From a checkpoint of a small transformer trained on Wikipedia: 5 heads of 64, 55.6M parameters.
MLP neurons of a small language model. Each row is named by its layer, matrix (down: output weights) and neuron, and shows model dimensions 48-111. Each number is 50 + 10 x the weight over its row's rms, rounded and kept within 0 to 99.
Before each neuron's rows, "raises" lists the tokens whose logits its output raises most directly, leaving later layers aside.

raises: " back to the", " back to", " to his", " to the ", " to its"
L19.down2303:47 48 43 49 50 48 64 43 60 64 44 34 52 46 47 61 58 56 58 50 33 55 53 72 54 49 56 55 43 59 64 43 29 46 66 57 61 58 49 61 45 52 64 65 50 41 34 51 48 37 50 52 41 56 43 57 50 45 55 57 48 71 65 55

raises: "ress", "ata", "ue", "ist", "ram"
L19.down1384:48 68 33 38 49 56 47 20 57 38 34 40 54 53 41 44 53 63 54 51 50 63 43 54 45 50 34 38 49 61 54 46 50 73 61 37 32 73 47 47 36 50 58 69 22 50 58 50 57 45 58 41 50 62 45 71 59 37 54 64 33 62 54 56

raises: "ested", "ps", "ship", "day", "ests"
L19.down345:49 44 53 48 47 43 52 46 56 47 57 37 50 56 44 50 46 61 59 59 45 56 59 45 33 58 67 50 44 51 50 65 41 47 36 62 59 59 39 44 54 54 57 67 62 29 36 36 41 41 33 45 57 37 51 49 48 56 66 40 46 53 48 47

raises: "0", "-", "X", "2", "6"
L19.down1597:45 33 50 51 45 64 62 48 49 67 56 57 46 72 42 51 59 67 50 59 50 51 62 66 38 58 61 32 47 43 70 61 27 35 46 65 50 58 39 51 43 63 53 54 41 66 60 60 56 65 58 68 47 58 42 69 45 41 49 41 45 53 61 28

raises: "ov", "er.", "ev", "er |", "er:"
L19.down1882:42 25 31 33 56 47 63 44 68 66 58 48 38 44 26 46 48 52 38 43 26 41 48 59 50 38 62 46 49 61 53 52 44 33 54 46 50 58 47 43 37 47 59 52 50 48 51 66 65 65 41 54 35 58 48 53 46 55 42 51 42 71 43 65

raises: "m", "e", "able", "t", "n"
L19.down1127:44 49 37 56 32 71 62 52 46 63 70 53 37 55 62 57 64 39 45 44 49 50 67 69 47 41 58 54 57 54 35 71 25 42 54 67 49 56 48 52 39 55 42 65 56 46 57 41 62 51 46 38 54 70 55 58 53 51 41 39 52 62 47 55

raises: "==See also==", "On ", "| Date", "| Title", "Government"
L19.down2175:45 48 51 61 49 53 52 38 49 49 39 51 52 57 50 55 53 42 57 53 40 48 48 35 51 49 47 49 54 57 54 61 54 50 48 45 52 49 48 50 51 60 42 38 57 50 43 48 46 53 44 54 52 41 59 53 53 53 45 49 43 52 48 46

raises: ", it", ", it was", ", that", ", it is", ", all"
L19.down2154:58 56 67 49 50 54 54 54 57 50 30 30 43 53 45 51 49 61 58 61 46 40 49 59 48 27 29 58 57 42 46 55 63 50 38 47 44 66 47 46 36 63 56 52 60 65 45 48 52 48 54 38 69 34 43 58 45 46 38 48 54 50 40 58

raises: "e.", "e,", "ond", "e (", "e |"
L19.down2520:20 36 25 48 69 53 57 48 58 54 46 51 57 53 38 50 42 39 46 32 50 51 43 52 46 55 51 38 74 67 48 42 65 64 59 34 57 45 45 40 39 38 48 60 41 43 40 53 57 49 50 51 42 60 50 44 48 67 51 56 41 54 39 55

raises: "on.", "of", "aug", "ab", "apt"
L19.down1330:48 47 60 53 43 37 58 50 43 49 58 57 51 47 62 47 34 37 47 42 45 44 55 45 42 79 63 44 34 52 60 43 39 52 57 74 47 56 22 52 61 64 78 46 63 51 43 59 32 63 58 39 48 37 48 58 35 42 54 39 31 51 56 26